config = dict(
    n_layer=14,
    d_model=160,
    n_head=4,
    n_kv_head=1,
    head_dim=32,
    d_mlp=448,
    vocab_size=1024,
    activation='swiglu',
    norm='rmsnorm',
    norm_place='pre',
    norm_eps=1e-06,
    positions='rope',
    rope_base=500000.0,
    rope_fraction=1.0,
    qk_norm=True,
    attn_scale=0.177,
    bias='none',
    tie_embeddings=True,
    parallel_block=False,
    init='uniform',
    init_std_qkv=0.0324,
    init_std_o=0.0,
    init_std_up=0.0324,
    init_std_down=0.0,
    optimizer='ademamix',
    lr=0.000967,
    lr_mult_up=1.23,
    beta1=0.9,
    lr_head=0.00515,
    grad_clip=1.0,
    warmup_steps=482,
    schedule='wsd',
    decay_fraction=0.565,
    decay_shape='sqrt',
    final_lr_fraction=0.05,
    batch_tokens=32768,
    seq_len=384,
    doc_mask=True,
    z_loss=0.0001,
    train_tokens=178200000,
    steps=5439,
    dataset='wikipedia_en',
)
MLP neurons of a small language model. Each row is named by its layer, matrix (gate and up: input weights) and neuron, and shows model dimensions 96-159. Each number is 50 + 12 x the weight over its row's rms, rounded and kept within 0 to 99. A neuron's up and down rows have the sign that makes its largest values positive.
After each neuron's rows, "fires on" lists the tokens most often at its 100 highest values on Wikipedia text that the model never trained on; "fires after" lists the tokens most often just before its 100 highest values on Wikipedia text that the model never trained on.

L9.gate268:63 63 75 47 58 41 47 66 51 39 63 59 28 75 63 38 53 55 67 46 74 34 58 58 63 50 51 45 57 50 67 59 53 54 35 65 58 48 55 22 44 34 59 37 53 49 36 48 50 66 67 73 50 43 50 56 38 39 44 32 29 37 54 45
L9.up268:40 59 51 49 49 36 51 63 51 72 58 45 31 60 53 45 48 63 67 39 58 34 34 48 53 45 65 72 65 40 65 42 52 52 34 52 53 52 52 24 39 55 64 42 49 46 12 62 65 47 55 73 43 46 42 60 49 28 47 35 28 52 52 51
fires on: "-", "|"
fires after: "\n", " |\n", ")\n", ".\n"

L6.gate82:35 71 78 49 47 57 71 49 54 47 73 39 56 42 53 55 40 50 41 51 44 30 53 58 32 56 34 74 55 50 59 38 49 51 59 35 46 50 61 53 59 51 48 56 47 45 55 67 59 57 41 54 55 57 58 49 56 40 56 34 75 31 64 50
L6.up82:59 56 36 47 38 47 55 72 37 62 59 46 42 41 39 38 22 39 55 37 58 57 40 68 46 60 52 40 40 57 53 46 60 31 40 44 48 29 72 77 53 43 60 52 62 65 58 56 54 37 54 56 45 72 61 55 36 61 62 34 81 50 66 43
fires on: "et", "ir", "ight", "ot", "ail", " first"
fires after: " f", " a", " an", "h", " The", " N"

L4.gate98:70 41 49 54 48 56 61 39 70 44 36 87 61 60 67 48 55 54 59 62 39 45 30 63 46 36 39 52 34 55 40 72 45 66 40 52 41 56 59 51 67 53 58 42 26 48 59 26 47 40 44 26 55 43 62 46 55 57 54 51 52 28 64 34
L4.up98:53 52 57 56 52 40 58 48 51 68 62 66 45 37 66 48 50 82 57 59 46 82 66 50 58 62 52 46 59 53 50 75 71 59 27 78 50 40 42 29 64 44 51 45 43 56 36 63 57 47 34 47 51 46 63 31 33 40 68 62 32 49 55 67
fires on: "ion", "ational", "ical", "ular", "ase"
fires after: "ect", " n", " Un", "or", " reg", "act"

L11.gate0:40 61 48 35 58 59 61 42 70 37 54 42 47 51 60 24 74 53 54 46 76 39 49 54 47 56 49 62 34 42 57 37 74 45 42 56 52 50 67 34 31 60 40 61 35 50 42 42 50 63 60 51 43 57 63 78 67 46 68 31 55 55 63 35
L11.up0:53 45 36 53 52 62 68 60 34 59 45 38 51 46 62 62 70 41 51 52 56 49 52 51 32 72 57 31 52 62 75 51 53 37 46 55 56 39 52 52 51 44 47 60 49 36 64 71 58 60 46 33 44 35 23 78 62 19 62 62 62 64 53 71
fires on: "g", "ing", "att", "d", "f", "t"
fires after: " s", "ud", " b", " B", "g", "ra"

L8.gate57:64 60 46 32 48 56 62 68 63 72 48 58 69 59 44 35 60 47 56 36 63 54 43 69 64 44 55 61 41 66 50 48 54 35 48 49 66 37 37 69 42 49 54 59 60 68 48 52 69 49 29 51 56 74 68 48 51 47 41 51 48 48 63 36
L8.up57:68 71 28 59 41 44 48 46 40 41 60 59 53 51 51 44 65 50 46 49 48 47 51 65 48 54 57 63 36 47 54 66 49 40 63 70 68 68 45 57 58 43 69 27 47 62 39 42 22 27 61 45 52 64 41 64 65 64 61 27 29 45 57 66
fires on: "y", "art", "le", "th", "d"
fires after: " st", "op", " stud", " he", "id", "al"

L8.gate318:51 41 84 56 38 66 39 56 61 47 63 43 64 25 57 50 47 52 71 45 66 50 62 69 38 39 37 31 61 57 58 60 65 34 50 47 53 43 45 37 45 52 61 34 61 39 44 47 29 38 52 31 55 35 64 43 47 50 37 56 43 51 52 34
L8.up318:39 75 53 43 38 41 34 46 56 56 37 84 62 37 51 50 56 62 36 38 51 49 60 43 48 69 44 46 55 29 39 32 58 52 31 52 43 12 71 68 59 55 51 56 60 60 55 59 65 50 40 72 58 53 56 44 54 30 57 39 53 39 51 51
fires on: "ro", "it", "oin", "r", "are", "inist"
fires after: " app", " comp", "p", "st", "inist", "m"

L4.gate150:44 49 58 57 60 68 65 58 61 26 63 39 39 59 48 38 54 39 53 68 40 43 60 60 59 39 57 43 67 71 49 37 65 46 55 57 53 72 61 47 57 31 57 33 54 26 40 24 58 48 36 68 47 59 43 60 44 25 62 42 55 57 57 58
L4.up150:57 54 44 44 57 69 30 44 48 48 34 19 58 48 42 62 50 47 45 63 48 41 36 43 62 42 75 38 65 47 46 58 60 40 70 57 60 64 63 32 34 30 72 47 54 51 46 56 37 18 34 56 57 49 72 42 55 52 61 56 55 43 50 61
fires on: "it", "est"
fires after: " pol", " in", "v", " t", " f", "st"

L9.gate303:50 51 55 56 63 42 55 76 62 33 55 42 52 48 43 43 63 29 41 66 49 41 26 47 59 60 31 71 50 52 53 44 64 53 60 52 51 48 56 47 63 55 51 52 49 61 49 64 29 57 58 54 64 53 66 50 42 34 61 50 23 57 48 42
L9.up303:46 60 52 42 70 57 45 26 61 51 37 24 31 70 41 61 32 46 45 38 91 55 35 48 57 40 31 67 82 58 57 57 37 56 56 48 43 38 52 44 46 50 41 63 34 48 69 61 67 65 57 79 56 27 61 75 60 57 60 31 45 44 52 45
fires on: "n", "=", "ong", "out", "al", " of"
fires after: " O", "O", "m", "ver", " with", "s"

L6.gate261:70 47 54 42 59 62 26 47 54 25 78 55 43 53 41 36 44 56 53 59 49 61 49 55 60 51 59 55 37 66 43 52 77 44 48 77 33 55 38 56 65 52 30 40 51 39 40 36 66 39 54 36 27 43 42 68 55 31 41 34 30 58 52 59
L6.up261:61 48 44 40 17 54 53 53 58 50 69 33 46 46 28 32 47 56 62 55 52 56 50 37 40 40 60 36 55 69 58 30 37 35 50 56 57 37 32 53 40 35 56 44 49 38 41 53 40 33 56 73 57 54 24 54 44 39 60 43 49 70 55 67
fires on: "t", "le", "e", "ot", "ive"
fires after: "it", "en", " g", "or", "er"

L6.gate285:58 54 77 68 57 56 61 63 55 57 45 63 27 43 63 43 50 41 57 70 65 50 56 62 48 33 28 40 70 57 55 30 64 37 44 45 56 50 64 58 50 38 58 44 46 53 51 36 59 50 68 56 52 58 40 42 49 42 51 52 24 44 50 52
L6.up285:46 50 61 35 45 52 54 40 49 68 41 41 58 33 41 60 58 48 30 44 68 41 34 50 37 32 44 56 53 49 64 32 44 69 31 66 73 38 42 55 54 57 43 53 18 38 45 42 48 61 36 50 56 58 58 55 52 37 53 45 33 46 69 42
fires on: "ro", "l", "oin", "d", "os", "le"
fires after: " app", "p", "pp", " ad", "ep", "ut"

L4.gate247:64 60 42 51 69 70 45 69 68 36 34 48 45 67 42 18 81 54 64 39 59 48 57 41 61 40 68 42 40 79 57 53 53 61 44 65 21 38 48 52 48 48 27 39 48 58 62 51 82 37 70 33 50 49 35 37 50 49 52 31 50 45 43 24
L4.up247:40 57 56 52 65 51 35 54 34 38 50 51 63 41 52 51 43 51 27 27 71 27 49 34 43 45 51 55 59 60 47 29 39 34 53 60 62 53 56 29 30 43 37 46 49 54 79 50 68 45 69 56 63 50 45 55 55 46 51 14 59 59 51 36
fires on: "an", "et", "ater", "ay", "e", "eb"
fires after: " w", " W", " m", "e", " M", "om"

L10.gate93:53 63 66 70 64 52 41 59 45 49 66 30 39 53 34 42 51 64 55 57 58 44 47 57 49 33 23 33 41 60 42 40 53 30 51 60 45 36 53 52 46 41 49 59 29 38 52 67 64 61 47 88 55 72 58 56 61 45 40 42 60 46 57 27
L10.up93:61 54 53 47 50 35 65 54 50 60 66 33 35 55 61 39 40 53 60 45 62 47 29 63 36 60 57 44 66 34 36 15 37 28 56 38 39 30 51 61 54 49 46 40 41 61 46 43 43 61 51 56 54 50 43 56 46 46 33 72 46 41 38 64
fires on: "at", "o", "ut", "ot", "ort"
fires after: " M", "h", " H", " Ph", " a", " The"

L6.gate257:60 26 41 72 65 58 59 63 55 37 63 51 44 69 39 47 22 50 37 31 43 50 58 66 62 44 65 68 59 52 29 70 46 50 38 38 56 46 62 38 65 28 55 61 41 63 52 39 61 63 44 60 47 69 36 55 26 31 42 38 54 44 62 43
L6.up257:46 63 64 48 50 50 49 49 48 59 61 29 55 51 49 64 30 67 61 31 33 62 64 10 45 56 32 48 51 53 74 56 28 48 60 32 39 47 52 41 43 56 74 42 35 44 54 47 52 42 40 60 62 30 68 49 57 32 61 44 52 72 46 74
fires on: "ard", "at", "id", "im", "ut", "our"
fires after: "a", "ol", "r", " h", " H", "o"

L7.gate311:42 46 44 35 56 66 75 39 41 69 47 43 39 19 51 39 40 59 49 62 50 43 41 33 61 55 38 54 45 64 56 55 41 61 44 60 52 71 52 49 52 40 34 56 28 38 38 53 59 38 36 33 63 44 40 57 41 47 49 63 55 42 43 36
L7.up311:46 53 58 36 57 64 65 40 56 59 58 57 40 47 59 54 37 56 33 30 49 45 49 35 39 64 38 56 56 46 68 62 53 43 46 46 68 59 60 29 50 50 66 62 34 36 51 59 50 49 50 36 36 60 32 54 53 48 46 24 84 71 62 40
fires on: "ers", "est", "en", "ri", "ent", "ir"
fires after: "v", "ar", "ff", "ov"

L9.gate299:55 23 43 43 45 65 64 52 48 74 61 48 55 28 59 46 51 48 53 40 60 63 38 65 47 28 53 51 38 61 47 45 49 51 62 59 64 24 59 38 62 26 63 40 28 35 34 37 59 57 39 65 61 38 43 59 40 40 67 63 40 36 45 55
L9.up299:33 76 58 56 58 53 59 67 32 39 52 67 48 43 44 46 52 42 49 57 48 59 52 33 70 44 52 65 30 54 63 69 59 50 70 41 65 31 65 60 82 35 70 55 45 47 44 46 71 52 56 43 52 53 49 61 51 50 38 42 47 54 47 36
fires on: " ", "y", "it", "ic"
fires after: " on", "w", " an", " S", "n", "e"

L4.gate119:27 45 41 50 57 43 43 40 60 58 68 39 72 46 60 30 51 46 56 45 75 57 53 42 52 41 43 42 42 63 53 64 36 47 52 48 38 46 50 57 73 39 39 27 33 47 33 33 55 57 51 65 50 59 32 47 38 57 37 42 36 68 26 32
L4.up119:25 66 67 45 46 39 45 46 59 70 45 31 54 46 76 54 60 65 56 35 41 39 49 61 65 40 55 58 61 52 59 57 68 56 53 45 23 44 70 48 59 52 53 58 33 60 37 64 52 38 40 52 57 51 67 66 55 78 37 52 34 62 46 41
fires on: "ro", "ow", "er", "ri", "ill"
fires after: " B", "B", " H", " b", " p"

L10.gate15:54 43 62 29 70 30 57 63 62 44 67 56 50 60 28 49 53 36 69 72 56 40 50 51 35 46 51 51 46 50 42 58 65 57 52 54 66 77 44 65 50 65 64 72 38 57 50 50 53 66 43 43 32 37 34 26 61 38 41 24 52 66 44 47
L10.up15:63 61 55 27 49 50 51 50 43 84 59 54 61 53 43 45 50 33 45 49 44 41 66 57 55 24 56 74 47 29 46 79 44 49 53 43 63 29 72 61 56 58 45 51 65 58 46 56 41 39 35 22 59 50 40 57 44 34 44 53 25 63 45 51
fires on: "ar", "ard", "at", "op", "igh"
fires after: " c", " g", " l", " |\n", "le", " G"

L6.gate89:51 42 65 65 49 47 53 66 38 34 55 58 38 50 48 46 47 52 45 24 56 44 69 42 73 33 41 44 43 56 42 53 37 42 28 65 44 58 67 48 63 45 55 47 37 59 45 26 46 53 52 55 35 53 52 60 30 53 18 53 40 40 66 44
L6.up89:63 27 54 63 62 44 57 41 42 35 50 71 53 16 39 55 46 54 52 70 42 37 77 43 50 33 41 52 45 52 46 44 58 33 42 59 53 69 36 61 58 27 35 29 49 44 27 37 52 54 60 29 36 22 35 68 40 60 57 35 54 41 70 46
fires on: "es", "c", "ch", "is", "f", "il"
fires after: "at", "ot", "a", "u", "im", "y"

L6.gate191:90 57 45 55 69 85 63 64 35 46 62 47 70 37 57 36 39 43 56 37 42 51 39 59 80 48 73 56 28 70 46 72 45 48 40 26 39 49 64 52 42 40 44 41 64 58 52 44 38 49 60 42 45 51 30 48 54 67 42 32 44 54 37 51
L6.up191:57 36 30 66 55 50 65 45 54 44 73 67 54 56 60 56 29 70 58 55 40 56 52 58 54 38 61 36 55 56 50 50 38 56 20 42 55 43 21 49 43 58 37 26 55 43 54 32 30 52 69 48 43 41 65 22 53 53 49 52 60 51 40 50
fires on: ";", "e", "is", ".", " |"
fires after: " —", " J", "o", "a", "A", "ra"

L7.gate23:58 51 45 41 59 39 57 74 51 29 49 68 33 69 49 46 55 40 38 30 48 41 45 33 65 46 45 43 44 65 39 49 38 52 67 23 33 56 60 60 53 39 36 54 54 66 67 46 42 49 64 60 46 48 45 88 47 37 42 60 53 51 40 28
L7.up23:53 49 49 54 56 28 56 38 44 53 83 50 46 58 28 51 35 32 48 54 68 45 53 47 55 58 66 50 51 46 61 60 40 45 43 60 57 57 41 53 64 67 45 39 33 33 53 39 45 68 57 43 49 40 38 54 68 66 68 55 63 36 49 47
fires on: "es", "s", "ors", "ers", "her", "f"
fires after: "ot", "el", "at", "ong", "ic"

L7.gate74:66 39 63 51 43 51 41 49 51 62 74 59 45 57 39 41 56 42 62 49 68 40 72 56 44 47 32 68 71 62 73 41 53 51 45 42 58 24 74 31 56 34 56 58 30 44 47 45 51 64 50 36 53 69 69 60 51 51 68 57 49 64 43 50
L7.up74:51 58 55 44 29 49 57 68 47 62 56 59 42 55 35 41 37 41 55 46 46 57 35 67 53 30 57 48 49 46 49 58 41 55 34 49 57 53 65 41 28 55 61 19 40 41 41 45 52 55 67 57 71 44 34 57 48 61 53 43 29 54 29 51
fires on: "ic", "a", "an", "ol", "ul", "ans"
fires after: "p", " cl", " comp", "v", " ind", "ff"

L6.gate143:78 54 46 40 65 50 51 57 86 44 48 48 55 58 45 24 69 37 42 67 49 39 66 40 55 55 34 47 49 58 38 57 37 51 56 56 45 57 57 41 37 62 50 58 31 57 62 51 67 62 34 50 45 26 33 44 54 53 41 53 64 41 72 49
L6.up143:47 44 25 66 64 39 57 76 41 58 41 48 62 70 56 45 51 45 41 38 30 39 47 34 50 57 58 50 48 54 58 38 45 53 48 13 63 58 30 44 35 47 38 71 42 80 70 44 40 80 56 61 32 39 52 33 43 53 42 45 50 44 33 73
fires on: "uring", "ines", "om", "et", "at", "an"
fires after: " w", "eat", "eng", " me", "e", " be"

L8.gate75:71 46 62 34 40 59 57 66 58 34 65 43 43 37 49 46 62 43 45 71 63 48 34 57 63 32 43 47 52 52 47 53 35 49 53 62 75 47 34 51 71 49 57 60 56 51 25 41 42 38 52 59 64 39 53 79 42 71 52 52 44 56 66 51
L8.up75:43 65 40 51 52 49 57 60 63 62 58 44 51 31 66 61 17 39 40 38 40 52 51 33 57 35 57 60 70 51 68 41 42 38 63 51 66 55 45 78 56 61 55 49 54 73 35 41 30 49 54 45 29 43 38 69 43 67 75 39 38 68 57 58
fires on: "ber", "el", "d", "b", "y"
fires after: "um", "im", "id", "ann", "us", " K"

L7.gate293:66 43 61 52 48 46 56 32 53 66 61 44 66 37 37 48 42 41 51 52 48 50 23 40 49 51 42 31 29 61 54 32 30 47 49 49 48 45 44 57 66 44 48 43 41 32 39 26 57 30 58 56 39 51 71 57 25 47 58 61 28 65 32 59
L7.up293:25 50 50 39 45 63 56 35 35 52 56 53 71 61 92 48 55 46 39 62 59 31 38 45 71 35 70 67 60 48 44 59 49 52 59 38 46 33 58 70 46 48 33 64 54 57 69 40 64 41 32 39 48 38 41 58 40 40 60 43 33 55 60 35
fires on: "-", "du", "k", "ee", "cess", "l"
fires after: " pro", "ee", " w", "uc", "orth", "ort"

L6.gate274:39 51 30 63 43 46 71 57 51 59 35 35 60 36 52 48 36 33 31 47 68 52 64 33 77 57 43 53 64 35 58 51 80 43 58 49 48 41 57 39 47 29 36 54 24 38 57 62 52 46 43 33 77 52 67 42 46 40 46 53 39 41 39 35
L6.up274:58 68 46 46 60 47 51 38 76 36 29 51 51 23 61 64 52 49 54 45 41 56 38 30 51 60 32 53 59 47 59 51 62 43 39 58 38 60 58 43 47 50 60 46 33 39 61 51 58 50 41 39 41 57 67 37 39 59 55 45 63 42 58 63
fires on: "il", "er", "al", "en", "at", " other"
fires after: "ra", "o", "ow", "v", "ov", "ff"

L6.gate163:76 60 60 35 37 68 56 26 53 42 66 67 39 25 54 40 66 49 31 44 62 47 44 56 52 50 60 46 32 52 57 55 61 60 44 50 23 38 61 56 51 41 48 41 50 60 36 45 39 60 41 35 50 65 59 65 38 31 27 57 49 71 37 42
L6.up163:32 68 41 36 22 49 67 51 61 55 31 37 78 75 48 59 41 56 36 37 61 30 44 41 46 37 64 37 44 54 71 55 50 52 16 55 60 53 60 60 43 40 42 36 70 70 43 43 59 65 55 39 59 58 64 60 50 56 64 53 55 55 39 64
fires on: "ess", "port", "form", "ard", "ason", "ord"
fires after: "f", " S", "o", " per", "in"

L10.gate21:39 40 59 52 46 59 53 58 38 40 53 35 59 42 46 46 64 53 46 36 52 29 64 29 40 47 55 58 43 72 74 57 47 66 49 58 45 31 46 37 43 32 75 59 46 40 44 44 48 50 53 61 37 41 56 68 38 74 58 40 51 61 57 53
L10.up21:40 78 48 57 54 63 52 66 46 39 31 66 39 55 64 39 61 41 39 61 47 48 54 47 53 38 65 48 47 60 56 51 46 26 42 62 24 42 50 54 51 35 45 49 72 61 41 64 41 33 45 45 64 61 64 49 38 69 47 64 38 40 74 56
fires on: "ut", "it", "rit", "ran", "at", "ac"
fires after: " B", " b", " l", "c"

L6.gate175:52 42 48 43 35 49 60 43 48 51 33 36 47 48 72 35 61 49 57 44 56 55 58 48 58 43 59 28 35 62 47 65 52 32 38 47 40 47 42 83 33 66 37 24 60 51 38 48 47 57 52 22 50 47 32 38 51 56 40 40 52 48 40 61
L6.up175:35 63 54 38 31 66 54 31 38 58 33 60 37 45 53 58 30 56 38 34 38 52 51 40 31 79 34 48 42 49 66 46 45 48 57 61 62 34 58 64 43 53 43 33 22 45 77 59 56 47 39 40 50 55 67 41 49 58 43 41 44 33 65 59
fires on: "ach", "ague", "in", "i", "or", "il"
fires after: "ra", "e", " Le", " co", "o"

L7.gate297:55 23 69 31 62 42 44 50 49 57 57 62 43 45 61 52 43 56 48 38 69 58 56 38 44 41 30 62 44 68 61 39 58 56 39 67 55 28 35 37 50 55 60 57 45 55 47 53 42 41 58 48 64 66 34 44 39 60 54 77 48 51 33 39
L7.up297:33 58 55 32 67 63 34 68 64 51 41 50 49 37 44 52 26 43 58 50 48 56 44 59 52 47 56 55 53 55 49 60 48 51 40 44 62 62 66 66 66 56 58 44 52 38 55 61 65 51 60 37 43 49 46 35 55 71 48 51 69 41 52 29
fires on: "i", "ol", "re", "ul", "or", "en"
fires after: "v", "c", "ib", " reg", "p"

L6.gate211:43 50 64 41 51 33 53 49 49 30 54 59 34 57 48 51 55 37 45 51 49 32 39 39 53 37 37 45 42 82 48 63 60 50 36 58 58 51 68 47 69 46 56 29 36 53 54 64 53 86 50 47 65 67 41 47 37 56 51 56 43 59 50 56
L6.up211:45 53 54 44 51 52 67 50 59 41 46 48 56 42 33 48 49 55 46 55 40 57 49 50 64 47 58 48 50 39 57 44 30 48 47 52 51 78 60 82 55 50 57 51 35 30 61 41 47 38 41 43 42 29 48 67 58 48 20 30 68 52 45 63
fires on: "k", "y", "ak", "as", "e", "ing"
fires after: " com", "re", "uc", "ric", " O", "m"

L8.gate12:59 51 66 35 40 59 42 64 29 56 49 33 40 38 47 56 69 43 38 47 68 35 54 37 55 46 54 60 50 60 65 50 72 76 37 50 41 30 45 60 65 52 73 52 57 42 54 50 61 60 42 30 37 53 47 38 49 50 46 39 41 71 77 59
L8.up12:49 71 36 59 44 47 46 43 54 50 54 57 17 56 69 48 62 26 35 46 60 42 53 39 56 46 49 52 46 39 56 54 39 45 48 39 37 61 52 46 41 61 53 74 48 59 41 28 32 49 60 51 42 41 42 66 70 22 64 54 50 36 65 40
fires on: "t", "ft", "T", "ib"
fires after: " in", "o", " (", " \""

L9.gate223:49 27 67 43 56 35 68 41 47 48 56 58 59 62 37 58 50 59 55 47 50 56 65 46 50 30 53 51 53 56 64 50 58 61 72 43 72 77 72 45 62 31 54 51 40 52 60 46 69 52 38 60 38 49 55 44 40 42 36 50 31 48 64 36
L9.up223:66 47 58 65 41 30 51 69 45 51 51 57 41 59 67 62 29 32 52 43 57 37 51 49 46 42 70 55 63 67 72 55 62 56 56 82 38 50 57 50 29 42 63 21 42 41 44 52 84 50 28 61 41 32 28 61 55 51 59 42 38 41 55 68
fires on: "-", "e", "as", "t", ":", "|"
fires after: "===\n", " includ", "\n", "==\n", "==\n\n"

L6.gate337:50 50 78 60 49 50 56 70 51 52 54 41 41 57 40 27 44 43 58 52 49 72 51 27 59 31 36 62 40 61 34 40 47 23 46 60 43 46 76 42 65 42 53 72 52 53 41 45 66 72 55 55 64 56 48 49 52 50 37 54 45 36 52 41
L6.up337:43 73 55 48 52 56 40 57 36 69 47 55 43 52 56 59 25 66 28 43 24 43 44 38 60 60 55 50 56 62 57 68 42 38 56 28 50 42 35 66 42 52 42 68 55 62 59 58 44 44 45 54 34 27 41 47 41 54 57 68 83 72 41 43
fires on: "ut", "ome", "on", "o", "ice", "m"
fires after: "ol", " h", " H", "im", " pol", "b"

L6.gate247:48 42 36 68 51 34 37 55 72 55 56 59 82 62 51 27 68 44 53 56 57 61 36 72 31 41 47 50 36 64 49 57 57 57 38 73 64 39 42 71 60 52 50 29 46 44 57 33 38 43 65 46 58 51 68 59 55 42 45 48 62 44 67 46
L6.up247:41 49 77 49 53 43 45 69 57 46 81 47 72 65 51 42 48 45 56 53 51 26 22 70 31 40 40 59 53 71 55 46 51 26 70 62 72 46 60 31 58 58 53 60 32 52 57 37 47 38 60 44 64 52 39 74 57 57 28 46 35 55 49 51
fires on: "av", "y", "enn", "ins", "ice"
fires after: " D", " P", "nd", "ist", "k"

L6.gate414:83 55 45 36 41 50 52 45 63 51 53 41 49 38 45 43 62 47 50 40 52 48 42 41 60 64 47 44 40 64 53 48 64 48 57 36 55 55 54 56 48 30 54 38 50 39 51 31 49 90 88 50 61 54 26 40 57 67 41 45 67 49 39 51
L6.up414:59 49 64 19 33 49 45 52 61 26 52 46 56 72 61 67 60 47 56 28 48 54 29 46 33 36 62 33 48 41 52 33 73 66 58 53 63 41 71 15 52 49 41 33 52 58 58 52 57 66 71 50 58 53 65 51 54 43 58 53 28 57 71 57
fires on: "t", "h", " a", "al", " w"
fires after: " ex", " in", " as", " pro", "in", " In"

L8.gate112:69 41 52 38 65 71 25 38 66 50 74 57 68 38 63 44 31 65 65 53 65 43 69 54 44 75 53 66 53 68 67 43 53 44 58 56 49 38 46 36 50 36 60 40 55 32 42 43 72 51 50 32 36 37 58 50 43 49 31 62 42 61 51 38
L8.up112:42 57 59 54 58 46 41 46 87 66 60 28 47 29 41 47 54 49 71 66 48 38 35 55 56 56 49 66 51 44 53 41 65 45 44 38 56 59 52 38 46 47 48 36 76 40 28 39 61 66 39 49 59 51 46 38 55 37 29 34 34 47 60 53
fires on: "|", " of", "al", "ro", "end"
fires after: " |\n", "p", " att", "|\n"

L9.gate397:52 64 68 57 37 29 50 59 44 38 39 62 46 48 66 35 53 18 60 60 58 48 41 55 39 21 43 56 32 63 38 69 63 44 50 60 37 56 36 47 53 51 30 39 46 39 60 47 57 59 41 59 45 56 55 57 40 49 27 64 37 64 56 54
L9.up397:34 57 66 47 53 43 55 34 54 57 50 11 38 51 27 55 55 39 40 59 55 51 55 54 62 40 16 48 64 47 61 51 50 31 39 54 42 46 54 51 45 63 59 52 66 53 55 58 60 44 67 26 31 52 35 49 37 49 60 37 48 59 78 44
fires on: "n", "ld", "ern", "ft", "le", "est"
fires after: "est", "ther", " O", "d", " le", "her"

L7.gate208:50 46 45 52 46 24 39 44 47 13 52 66 40 44 46 50 40 41 60 42 30 50 53 38 61 33 40 63 61 59 54 68 47 43 61 53 24 36 45 41 53 62 40 33 33 46 51 46 62 30 65 33 79 55 40 60 40 44 33 64 62 49 41 55
L7.up208:43 51 41 61 68 55 36 34 54 50 64 48 35 44 41 38 38 64 47 55 42 67 32 58 62 71 53 35 61 71 42 45 53 52 45 44 36 60 48 40 53 39 39 47 38 15 59 42 61 44 61 68 37 45 35 68 50 38 56 42 67 55 57 39
fires on: "e", ")\n", "k", "f", " of"
fires after: "al", "od", "ric", " com", "en"

L8.gate242:55 42 62 66 66 62 50 53 53 47 54 67 42 69 54 42 44 50 76 58 67 44 58 48 63 42 39 74 58 44 59 52 51 64 46 52 41 29 40 23 52 39 28 38 31 27 26 71 52 62 65 60 62 59 45 45 61 49 58 48 54 48 61 51
L8.up242:54 55 64 53 61 59 51 43 61 51 63 56 69 51 94 45 48 43 42 63 33 43 65 67 48 63 38 63 49 60 44 58 60 41 27 32 56 50 74 47 29 23 62 65 29 47 37 39 40 61 67 50 65 41 53 63 48 54 40 36 50 56 50 42
fires on: " the", "|", " The"
fires after: " that", ",", " to", " |\n", "."

L6.gate61:49 51 48 35 37 56 43 59 69 57 73 55 50 46 56 49 79 41 60 70 42 63 61 49 55 33 52 45 55 52 30 54 62 64 59 65 51 38 28 34 60 22 48 48 37 34 43 39 43 61 55 50 77 59 46 51 59 35 66 55 48 40 64 37
L6.up61:69 39 42 54 50 52 64 25 57 62 62 56 62 67 48 40 73 38 42 50 47 35 65 40 32 43 42 32 67 52 56 52 54 58 37 36 66 46 53 33 35 48 41 59 39 47 51 35 59 50 57 50 71 40 38 26 60 56 63 57 51 41 26 66
fires on: "ter", "ber", "mer", "le", "m"
fires after: "um", "ing", "ac", "in", "at", "es"